{"hidden_act": "swiglu", "norm": "rmsnorm", "qk_norm": true, "init": "uniform", "optimizer": "adamw", "schedule": "wsd"}
MLP neurons of a small language model. Each row is named by its layer, matrix (gate and up: input weights) and neuron, and shows model dimensions 48-175. Each number is 128 + 32 x the weight over its row's rms, rounded and kept within 0 to 255. Numbers have three digits each. A neuron's up and down rows have the sign that makes its largest values positive.
After each neuron's rows, "fires in" lists the words (lower case) most often at its 100 highest values on Wikipedia text that the model never trained on.

L2.gate257:167161159126087146151164130074120133186151141153093117110127162091112153113106165130162092090153142149126096153073194171103146093165113202107151135182122129109122164105164126164133192134136149115093137107131081095060124143149143170125122133165115159152108130141128214119144169145120164127148123132174062139138139097052182110096112154085134133141165100109167130107171108110210160119149
L2.up257:079099189132118129082101183088088134094095098145160065125108121080087093129156156126188116122157085150210135087151171128161102162073151080127118138167089095158126160186118157118081122062178117140126140138094178107117160110114079083058120167119127136107101145155077121099160073112145120128154225168210079110156143093124144108135085136085147074143183153175148111071115074112109103114100
fires in: "two", "three", "four", "13", "played"

L4.gate347:187145107151093136125064114179093124164089098165067092143125110063141081130118126072156214144161127123142099175157109102131133106155105148197190108112112150087122167110112179176131165139148124167065152171091154147137110110142117150124116147157125153160115088169132162140101067079114157097105155153093177152163148155099123102120164094177153133105145104062169086154121165088148177123111
L4.up347:170178125146100133130126186122124114147068145131059101160180112105179137114153171093166167159165109148145110125137111138088114119098136169129154141146108132100118167133093118139099192135103130112100128135116089100114163123178137109138138100227075141089122087172177109117129101096102114103090171120125100135092174112145051092164183080113179114094163118111069118141145168112120140136125
fires in: "on", "one", "to", "performed"

L3.gate508:147144106154099112158153162082133127099136128172080096185062124124149088081162123158104150151124160117159108169163143105136148119092165161140076073220078108149063131157092126129156094164138124108143109131150136148110096085105108137153105160108112136100153186081159114162126143060163142114135140181097112174172137218193125096133115131130165162114101160114150127169126156113129134104172
L3.up508:113170112112189148069077125108164172111151099157112145117079155146178177143085115139089140138166092150171084109100105086154093155110136094142147157171136155091103168204131167149117132069171074128107122111187110096091105103129137168159086079193144132111128067131169101095088100131118112144139161110134114145200099146139129085140198098152138081136094149081202148126124132083095146062118
fires in: "named", "form", "called", "formed", "formation", "significant"

L2.gate412:137102126130135108116149116110129104120064143156084136120121092108205141092124121145161155119156094174171095144158085090086082107105145117127071161101141187136186169158154099122089132106158169126141170158081107118143076131116124115193093158069137131111103159093163089081130158051074137141133061166132119153105140126183145119101136103144105125140151115126148206094155118122141108089135
L2.up412:181110152104118112176127118125181200107102104150070125092106164119161146088170101158144165180134180170180123106100136110088112102219127084145085085126115146052108129114119072155131104073129183099148210123122136078133109077139168105138140144106133138116147188141135116129117142101130088115204073082108175129117178148148155096136128120201112163102080087145137162117121145149126130113112
fires in: "history", "the", "general", "national"

L12.gate2:126131131151123101128136039101116120165122037137071133118147159094132141164106124144150139122133124087150135191187124157066158170111131108104139143112164125123145134055116084163122122086117140138137148110132120143153144080163104182118151169097179092161164159092129141085103186131081082103163140141176137155157163133154080081108124072144073103122108181074148120099145091214121119154076
L12.up2:131145157084116127168178134162129108127141123174060062186114177151086097127116149148114174132130132124198148134087088161116158153122070116139135130097183137119123087143109163139116160116166090180098103114126171105112178116142141102064167190118148080146146113158095169127082064116110110141083177125149141098129121158125147097071130066102116140097107137171129106085103124115149154143122
fires in: "an", "any"

L2.gate436:139130189134144160110109148121114115123065136139145088087055109102093126074172147131165100080122158094132119156169145107080175124092064141104138127112090102141128073159154088185091086112152120086161148164169156152114113133118043179095102116103058182104156140147154115133129096145091142130156125096089123109139115102090207096118039112105142139172138134128129126151157120164129179143166
L2.up436:124111138132097108127108096147101114057085182123145095100130131114113101102182108170160101143155144167123103173125168156125203130143128179084152080158071125155119115130140142202101066082162088139186090109172135157144090096087111111079125074074071125134138121141216120122153095181097125106150117100072107172115155108084172135130094138119104180157140154140115116106057148118139173103126
fires in: "film", "company", "book", "wales", "books", "business"

L6.gate94:129221156136170096128167113132156134158092113164075079155094152115155123150104160111118057154125091142117084164122131105113070128118135155089084179172095155146150091094056124068128152116143142117102064139125158084109180111165113156106145039168146134110118143169059159078164114129116080060147183077102108107137155172150138126189145089168116133141134107087152171165129115179124117130136
L6.up94:096137111139116154148149123111108112111103139155095103183180204111106113131130184126203088145161098134176189128157190115131111130097136135142057057112067159118149149066127081157118132157092203108072112109152165165111091103113126127174136110087092132129104094090116117152081137096099126128145088144139111122096105185153157156148140083149158143174127054160096179124123089143116155098075
fires in: "into", "through", "throughout", "terri"

L4.gate111:092185114139168144126122150090142134155093110129119074148118146056177038127130128145125187124164117141178118143184097129081133110155161096129098109134183166124135104124116175113177123149166124161175162144132099153119080165169101186113149152148133093170095105144064159186142165034115100094130144099140166068140131128115123082086149141127158169180114123165149132164120118094088119174073
L4.up111:078121167135192146122107127095158131137093057155154120091165198125186107138161128160151132115163154170198124148155133174152126110074145123144133134128162161132117151114096133171151165135129107140159155125102112105128071166062121088127145097127166058128067151149075154118199117131112134120132140070162131167125131099099088089083129127180101148158143097179173100133114158110110157082144
fires in: "an", "any", "francis"

L6.gate189:136192105192148116117109125159117129109149141131144072150180124107108128059170127125134151126080096156147097208146154119115184094117092113133144166063100153146104134116170160173049160069095106088132127140147163110156086158158144129138088102113189150168152093151067117109163118146093106061215132093118141124102089042112144077120122129121130087121179117119137101044195168123088182154176
L6.up189:163107151150149110090113130120135116148113171132120038133140120132164102111126123125114149138175138153166078081122137163130156111152101165100133179166151115120189159106133159142080182091127115106110145131105146123126102194134119149092098115107145141184149150129078145163101130092102105087131137082153087154169170082113116211140134113163120107181119194114158078119135105161170193147095
fires in: "which", "can", "could", "series", "album"

L6.gate238:149101116130137194135127087086152136155159059137132079176090143106143173146166146146167094101103168149147097118164126100127127190155149151153044103145140111100166099111127146196101111149140116126160075129180087128135049122116153137142127124149114159086119088078152086120090177089127107112124147130126126132180178130185193103080041130161101120106121067122197153112122116151132074112180
L6.up238:092163128110141071162157071140116143117143086121102126157147098154073117118112104180151154117126155119178131115092158144148133124180104146099185128137183114144084108073117125146088144150179143159130169078167132141153096130100132166112134109187138118138095130182201085147120151096129126083151178086115099146097191104117109141083094090148101120153127154088094164150187106103130107090108
fires in: "named", "made", "called", "make", "take"

L2.gate328:118142089123108092115138144104174154103190086133143116077150131127122150121141158144107135161144199089085140118069178124110159142149133162096180111175142134078098184136062129068115164169132101120137161159177184115140110144147138159198134194153157118112159150100129106126139167137118087091143068093139158158104100154087085215102135147140114145110129129100153111113186145148089135159075
L2.up328:126136089118094116136155114048170147091181144179139111126134151161119133191150178109088128137197160182082143152132089097126077094133093146157148103124172121058105121135109082096131121141166094134123068142198157134121149165180152139165181135141184079102148074095106071110138130114147152132144150175117196140165138164110150177138139143145113132104136142114095133111130099096189161108131
fires in: "million", "her", "on", "him", "women", "2020"

L6.gate505:100107116160139149160119158118120105182133152188125136157076075109118142068114143118119100075111131132084137126143187066125062145091116142152132108162160168144153075137152086128058119180121159120163169175151115122125107129122077170164178157053102106081124150092121096171124146118135100203177105124085129126082170093117109123128114160101129076135097091167161078192109096104103094128120
L6.up505:113119163140072150112172161155095158113093112163104127156146103142129148141129151161109086134100090106103067101137153146105138133080149168154116167170130156109122076129124063124090156116174149101161118159179087154165126120180125144152137128108134119168175164149117106071086110135155156165111156119096153186119171135149110160076094061139142090118131146168197134134094054056135060116053
fires in: "5", "100", "00", "3", "hours", "8"

L6.gate306:069163122185142150099129127153164140102120164177084129107100121084112122106063145128129039118110112147144079153151087140067082136180168158138130130109117142096126123160078135135090119149162095128111116169140145200094160122188135173147098166087112118155102174115143117152142159068162137199132131173157171163097110114107111172102108153160159151074109122173131108147129149129119153146103
L6.up306:132161158143100132097075114166109157130138166100156128135116085125081174145089098188108134102074098126079106127112144151111118080131156055126186118102165157124124142129107169134120110147133110183155104103086127128123059089082108137079141111094132099128083153108135139207109132089164076100174141131147183095090142112114171088133097164157092157126104133095150126038135123180144159107151
fires in: "such", "well", "based", "described", "total", "provide"

L2.gate607:072154132096072169130109105090139179125139083099147119119108081086117093107119122028126083110084130088111143104144146142107165098124145057111071080093185212135082118135108113129155156200127134184130152131141070156122118109087157120101145161153128113149168169111095095139107128098079143139175124079135131129104071136151098124129114087139099125136135144135151104141161120155113138112114
L2.up607:119120110053092131125114117132143171117191095112182161074152099109111118167055103150076079136050142161159173116081151135162145129129162094110138083094124177180098143091138099146091165179077075186127124110149093157131141086132138071079130137137129052164144133130157124121126130167130159136174106059116113165083124131114116159121139148115118134141112139148082083085138136119120158069103
fires in: "on", "had", "began", "after", "five", "three"

L11.gate400:080122125172167094134166102093119167094096146154112123101118109088110175116134116155146147158143046083199112074074139112173146184096134062078132152097164162108132105240125151105113137129109164094139166146138175146140093107131138157147127146091089172094125068079143130116150191157060137082094142099126129096151122107103124127133121099182171148088126161075123139143129138097107138119125
L11.up400:193064138102203164158116076110174140196155140107124083127105083167108121142143090119099117162161147160090159063153201122185105110130101106120134079091122117132117158147159123092124100139112121141152047134126141147173117148111101133185110140116105088146135089100098040115155101142132123171105011153085174143154109137131130090153165160129124179124091167122171194162077146099129110138101
fires in: "there", "southern", "northern", "eastern", "western"

L6.gate561:113158118086167182107110142133088090134111100093102132121122080098154123119148086152123141168183115078128131184128111195176199147043124109196184141060104126060125107155104140086141066132124166111123133118154140130154152193097119172086092148050176107105137091120160137171121115135115123117070053184116091127130133143103140153126158104203118127124151149091170144157169119132169097145156
L6.up561:127163140131129177111154162131113107205129123070120149084104136189170090133139135167051091108099108153128164123083090168142156103111101113129115096117076081081187148210149168126137086172150162113127066113156148143073127135132138144158091090137118120125030147128111122116117163153089146103135122141181129109166072142109103137143184090086155102142129116192152079100104116107166116140122
fires in: "also", "not", "later", "currently"

L10.gate70:164128089124157073143067140124100128152135114143112078098088171145184196136101105111126137089146095076111158149168125125123146133115107133158139165109079174102084141122106072070108101115115133116072116096155141189137126153142162131117112170161121110122186066072116117125137126120123127105156127097142119080158106099097107097110152175170185120085150179131202124085107109117181093094150
L10.up70:134153145189083071103178072117108147142135144146111154106205104142151122121085183123092078181129133153149122110105230111171151147117156121167150159148136109100110107120147101100171091095155156156089130150124098143121141135142173127134134099113147156139142142151157107111123152187039137104162162089152109122143142172126197104088172146172086112118149100133113064107150100156173118119156
fires in: "to", "must"

L2.gate397:144127150115130111066117113220064150154141167103135138142079141150160151137060160169109119173153129072149153049112150140097193123120093102132167150083111110161080101175165097105132108142114099152099126113129090177142162124163102139122150199140116209151195163118180081116213122119110077095125140141140095134092061130142107132104119162147131133100162143110188207090113171127097147103079
L2.up397:084058135165104156089155110161107126128142148165152094130103128101190160119117164122149114140158128111169142157130100072120152123122178125132161111107102140089161106135144054146117208116143074135134164089103113142120127100122142117114207151173153157156134150134143084117161127121145115163154169217076180208103079158173147127087139151146178122125112169116128182117075101101107130108148
fires in: "government", "election", "public", "democratic", "votes", "president"

L2.gate43:153152143106137176177080123094095115130124094120086070108124110144187129103146116173132113154176101125164083128084080152108145101110138190117141138140145123104088064146122147123159171161090109187171103106149111133146092124212150118135156135118103129132151113123142166179138153163123086142103105194106105108077140110099185115132173095130094128080088087152114146111142049095176207113095
L2.up43:143189098165142111189143169116149119123091133109087164149078151097110133137085083087118129135169123142152121120084074151168131067067141139124145124133122176143133113137134176111064150133127129067077108146127168089116088108177118096157104139112100097109134138147127172086188129100151162172178101175108097154102091148146131150175116070079153093139141138077143112091170160123182148140112
fires in: "on", "like", "one", "likely", "kor", "married"

L7.gate102:111103147140157090138124155138138112072108165118136086101110148097104097054152145082100145147167137114102089071139133173122107175146132143128084177148137172131164125176115129136111108088115132103128113160115131129140121174069095077172117082128118111101168113129130133145044157178111062167136115163157078111152131170121083124126061151109111126038113099188080112139112182094110141149117
L7.up102:116148113120100146162152084108183130144112127090165104134129191117151205138131098151157117176153154148115119119119144093115097094132124182109099126103179135186062158198099097075145070122194113167089130101057199134155144119091153131110148149111096131121116170159122094152150157139060130092143105097177070127127141203128085079127112139113076073147102082198126114151102163214123112192200
fires in: "key", "code", "keyboard", "isbn", "party"

L4.gate441:167183121150166097188146080105093156170153083197149137131110183081082131087098139117122174125092143114140114176114182118132147129131082114198103154169121174094093146085156130166137121074094157175140146179196120108076120118121141177150113161104118146149168144122113096147160087161113136096137163080102129088129130138097175152125106150158201098131137120137134121172151157098102126157096
L4.up441:135150118111091126130131107140126074109158115124173110133154210110115110105079095106085165121107134187151095192143160125175112147145099105178111117147105148152090171110114132178123106155102074121190144169186108100120160124090170116180118139091081120164146119167136109109198087167095136112146103098085146147101095140167182107128091106150170117126167094087118067153144164095102160110141
fires in: "position", "design", "mission", "flight", "designed", "formation"

L4.gate304:115076102130094141137114140148098217147151121155071171104150110142160092082082081104104078082199114124143093171144148176151119180084149113149155131093109167142178133164103068135143128145131165137143146060116103125172104088168077095145139119129122232146204213107104104122192145113140152179103176127157141133120150114168111138135180182175079149122115053116106126154140110082144128140102
L4.up304:070173104101110188161132176150142151088085120130130109161112100111145151144093144096065152085119085128161105184111084127044108153149124087107121115082181077099098099156177153137164178143184170133201208132119162132123078075183112103176088121145148140093168117125098142132134164111063115089139153162077145151153084133129120196139111146167131107149099179156104105174184141152163162147118
fires in: "his", "social", "historic", "society"

L4.gate184:117094103130123120153107121071185088140111149136137116138113123064123166086108122128131147173123116087161041118136111147136142076118069134104098124103106196056108125135187100140145107104129166163090086211127200216112126076114080179101137120116135136141144096164127097135148073069143115114104078159183077133171177086110112127083109130165071141126145095141127167148126081152108121085128
L4.up184:215171131147174126163108102129102132123054145129165096112122215100171100156133157156097072114150108125141063159117143145084159115177108177135113138177123119095111135162165131135070100147153182108145116160133089122116104140169107126097145138073134095136097127117185119115127180151097132181151114111120130150143134174054144134134102077193147141112143189114127150121114123108166105212108
fires in: "band", "game", "song", "writer", "songs", "bands"

L3.gate337:105108028172132143123107131113136167139144126146108142101123164095116133097097105120099156210125194099113125115120135158061101122114042076131199106135155124095066167107077120105140123193151171141155146085089119198119090127162103123183147160159128178139095155145153092050147127116120196168145116076090073064121108094089126168084140172112152164111177106125155109146088143141128143118105
L3.up337:120118109132137083151132104132099163097118167093133103123154122144132168154129117073071077119181178090157128132129131126090112172144158183115144114067112084090145154167144133123131073122133064115124102136122121181169088077131125125114152193197148112132135062094126107141115122144090160129110099169189197092162114150118142184089125151200160078222133162081088185147107139133130120127119
fires in: "studies", "will", "million", "would", "your", "her"

L10.gate292:095175136179150096122106076148167129096133181083121125102149122134174134132138119082128100131120073089145140115149078094148184055184090129132114112133090090126153183096163106113113139151102116161116122114119134151148115159089098126114027176175120113137124121160161130134098187154143141130190131101123152160166106125124110101088141106183061150089125106174156143079127142133123115151062
L10.up292:129102165146098145102139148066153103111136097175134102097124089112152108080180158172092120172111159160081099117078131165137149065126131071177120134085102088102153138054203123117137152204142098110134145088150131115149097152125135101178104131090119154087157119123122149116111072173119169158107105169141141060154112168080088110077117150197200167129110146143126140095161087102089074125159
fires in: "to", "illinois", "top", "tournament", "joined", "necessary"

L6.gate91:089139180150142137134135115133137110098181153163105058082138058156171042129059134149158135080166084128185150149223115097107102112126119092111141144118151162084146126164125186123159139186068113075163086101105126126100178128148136147141091179084129157108125139125060175073082125152158087142099073133177139124180100111092081140122087147136107126069107105118145068146172124105113121107138
L6.up91:110138157123122191120094089089183157097102119176137156059161104168169125145077089143129090113161139133130116141147149115107144159122197132183101116186092100187149137162118130071107137145128072142131094154114134057119116153178135103184144158113106113134055146148151126097093124120083127125160064135110150133163130100139117151041188131092102119124128184133108078088114131190182141121122
fires in: "an", "it", "open", "a", "iron"

L2.gate112:129118134174132103124148154130138152170116182200098088207132111111170107145117078078112133147138120136111087168113103119155181051125102163110154145162103112116091138161155139124114139120093172125073095122193121137150020170109093097118070154133192167130048109138145166133154085139148128168106158089093141131131186160113113130101105161108142181187133135146126114136158112109148146109108
L2.up112:160137122166118155108123181117128147105114163140114109177125082079157115113116092126117128082189123165101105152107130158086157112115153106068126108116146105119169110113172138092145201177118185165087133130130163084144070129110147047098093120080126103134061156145140164133209094171185123185112136090079151140092146094112091124115133205157118160146182192156116093137084086152089125056086
fires in: "george", "charles", "river", "josh", "jordan", "joe"

L4.gate595:078157129157102150164128094127143144177079109157161075074141125118129082101154098063111153134115135087106094049112128140139174110123118092079160137118191116137108097123122125124198109075123103129146112173126068106206124161168106109119112156130121152125141184130127144183087104101121111078156093100143115142121085088114157130112094109158199104141137125162125126150156133166111122166093
L4.up595:063133138130133122182120135191148194138086123121160142096169155136095127108172147125089141146107162147130105116089120075156110124121118143064150106144159100196148070115142139139166125100090134198124072100103081102159120154113128101119092128130122125132084150116188095159121088147100120126161193128118122145066103075095194127085109158163149070123096087148121130159092174161124153116106
fires in: "player", "stone", "guna", "family", "company", "place"

L3.gate114:162105138130176145120126108170165116130124068182156114141100162093077148173181130112144104106130130087146114151092100121117166130109092107141162093127106164066095148138124194061097180126130160101087103121175123118125136119166142117163120127168109108158166188108114113118095202178152154087118123131133077087132125161065073114150106151045147119166138125097130162169128108157117164126125
L3.up114:115115111152136104094131157144086083173159140131132067112093102148161131114078174141129163106097133110157155123152128149117194148153116125134092107147111185147104154216121148115110183166180117147129161154114136146080091108182112168164069169097112189170101119158209118155161133164136152121118115170142118133127133144141136124119125100136163119205079081211167155111104152159116184122061
fires in: "august", "january", "february", "september", "june", "november"

L12.gate533:146121085097131140182105158065165085167089071142118140125073135106129142047128111087155095200106118107137136136102135149081194130122130188106111173103147167115103071137143078127118115121156164106086114141078138118112154139086146119146125090130130141151164088104076183201144122049161102117145156149149118121140103102060190181187095186155104122089196080145151094145143135142122076144099
L12.up533:141126138153130193144106107148197163130093144142129157122182066143126092147135155115087146122181118164094148115151124125112136138156168101128124134135155080144133169106175102138177160112209130101117161128153121112124123108171109127188136150145137148157096111130142160128128159109106117087109077103126122101095169107198131117160125141193118113111079100077092121095118143087075087083168
fires in: "he"

L2.gate195:099129085124152182085161117108076120142084070107104127135118125149052157100129031093130154181107132051116138172127127090092105139154068143160136139157130115102108099132111199110144096169152138078193062106175114129116145186133170178115135125149101208147148117077088129121141145138053112169112157158144142128126123130123177135127109070118121106141102165148090168130173159107109153155101
L2.up195:137075121134127145100128125101103087132158171104123113195158170150106136095142110139154142160110091114109139176145128099121143109151116148121179123147081122143097131191107120151124110156095148085144127161144166073104103095129174078158144075140072132201176159122106084125143115160118091238153173150142156182104190155099141143141156134128127131142145126175087170123134084124139140125098
fires in: "october", "september", "april", "january", "february"

L6.gate435:111198115153130164127158120135101132144083106081149116121121065096124112157128187147160108114129191055114203119116098168125155056104103154117092131136134111176159134117138194168135095094163166120116170137127122158074108171105094125154130180162130137164071142111142143146085167086073106186120120138148137159093178153086109157106081152131153115045175078171146099193114120154088146152150
L6.up435:129130081162119167116209088025054189131119078088187131063118105119139139125105133152089142134155167183112108073133102159153137126114136114174137185105145116134130149144149080108120151205086146102136164111127104156147125161128126082094133166089133159149131137157101147096077106158123133126132078167137119133108132117100143185179124117147124115163141146111109087165108096129123171123121
fires in: "can", "votes", "metres", "religion", "remained"

L6.gate412:153148107131090102144179127131145166211129178169123087145087089141105137114161135101134183085116054141170097096104183183140177145086131108135111187178194187123134087169130182087131122142147131131109149148140155098084093134156159122125128122148132126155131154134111111146123173117138163097139087107091104091126117047132091128157169140070141115148117134205119133119175189193153154090100
L6.up412:100089086073120080107171070130143163156111127179121184101126103086177095131188192198131164147125134110074079135118182130115131132090137182096150126144122131113123156133163108119095158079120158080113166154154180088065108097180119129126166116177143119121138180123100152093146117100119186099137121140070178142133185120188137150127150138098137128113116146101129141118145127135159194122123
fires in: "not", "soccer", "to", "soviet", "software"

L2.gate37:174152089194188168097180123116140133096149192171122082106146081087147161107137141119092141111111142131129086154145086108103100115078090133166103135147158119151129082196128085145127189099135127105125128135133098112115138139160101091175140116151120109150118103116098132218125142147072060155145216160060173105130100132165215187169189140126118169109145146137070148117140121160145175153104
L2.up37:195129111109101103173111137083098127143121102098112200096169119075172171125113143117163084132149083108152099132121147110124122084146126107111115149114187096114133170146114106167108147079156110086115185119175142065161172156183140121168151129086099155117150163092142111100130101124131092153144124125146125132163126141136147090104155159181091111115174128107208102076102098096143148129061
fires in: "at", "on", "atlas", "for", "one", "atlantic"

L12.gate625:158136066125156110102110150194165130112140106132102083169074138104174135151093130118132166159100115116119102112172092072110117139034141102144152111096120149168139090163098090079208129158083117128132140116129136172132080141128075128133135174128126141062134145146179133114067105112054112169132091152125112122112158127102110154059137104089106138162132119113109132166119120152110150178123
L12.up625:127087141149129156108151169153111066122187153201050126102145086106177152120115146117076092142143166105135160129145163099123152092125102127130130215091106122134202173123088116104135151155110122126136095100155130138194105126116131188211205103192133113182197176154172065166115135193133151160148064116161171116123131155143121127088148112112133107104115153108135123120146154080140128073122
fires in: "final", "3", "financial", "municipality", "find"

L2.gate55:156148069090118079131065045177098150147122185130103174075150153122181062169187089097123127120158131127109103108086101148164086071116082150130146114114135111153158199135146128098135070121100104126159094131114151136129086081110081187135172132142090123100165078102092155174095109137146108136075071161089174122110098119155156155097166102184137140147123167087124173110095118113123097116114
L2.up55:195132158148085062110157152133174100111134136103200133088095116099117133121124134145154143107132111106117110110138147154138155125085180144143175142129088086162147106084108108156128104150182104132145179141124111074097185120163096106121121100149155088133139121158054086135138105145137139068120151101137166163115110111082111103128083119117132163070084124159151124099187069098128090192131
fires in: "on", "for"

L2.gate255:119188146116112131114072119061112092087133126198111091097122141132160118135137108136099104104152154111131108174097101131048105092158081104091159146127056178137075127095096186152130099154072108090129118149075094129106088135146117128152064102189150132091137099150133143085109180115121130138169122165114114128207097117096100142140098095135160138125093152080111150154129105129174128138167
L2.up255:178116120150080069089134117153141095104166123133070126140100135114095125134163163109019112136156165119098097103093143160144130143117122100148151110136130148189187183134102157081128093176116168134139116093172122179184077148127118093100159092138128063183185128127114132138101115207121141161135094155136169151100139179149115184122168125142137167133097105155108089141150079073119083126104
fires in: "it", "army", "is"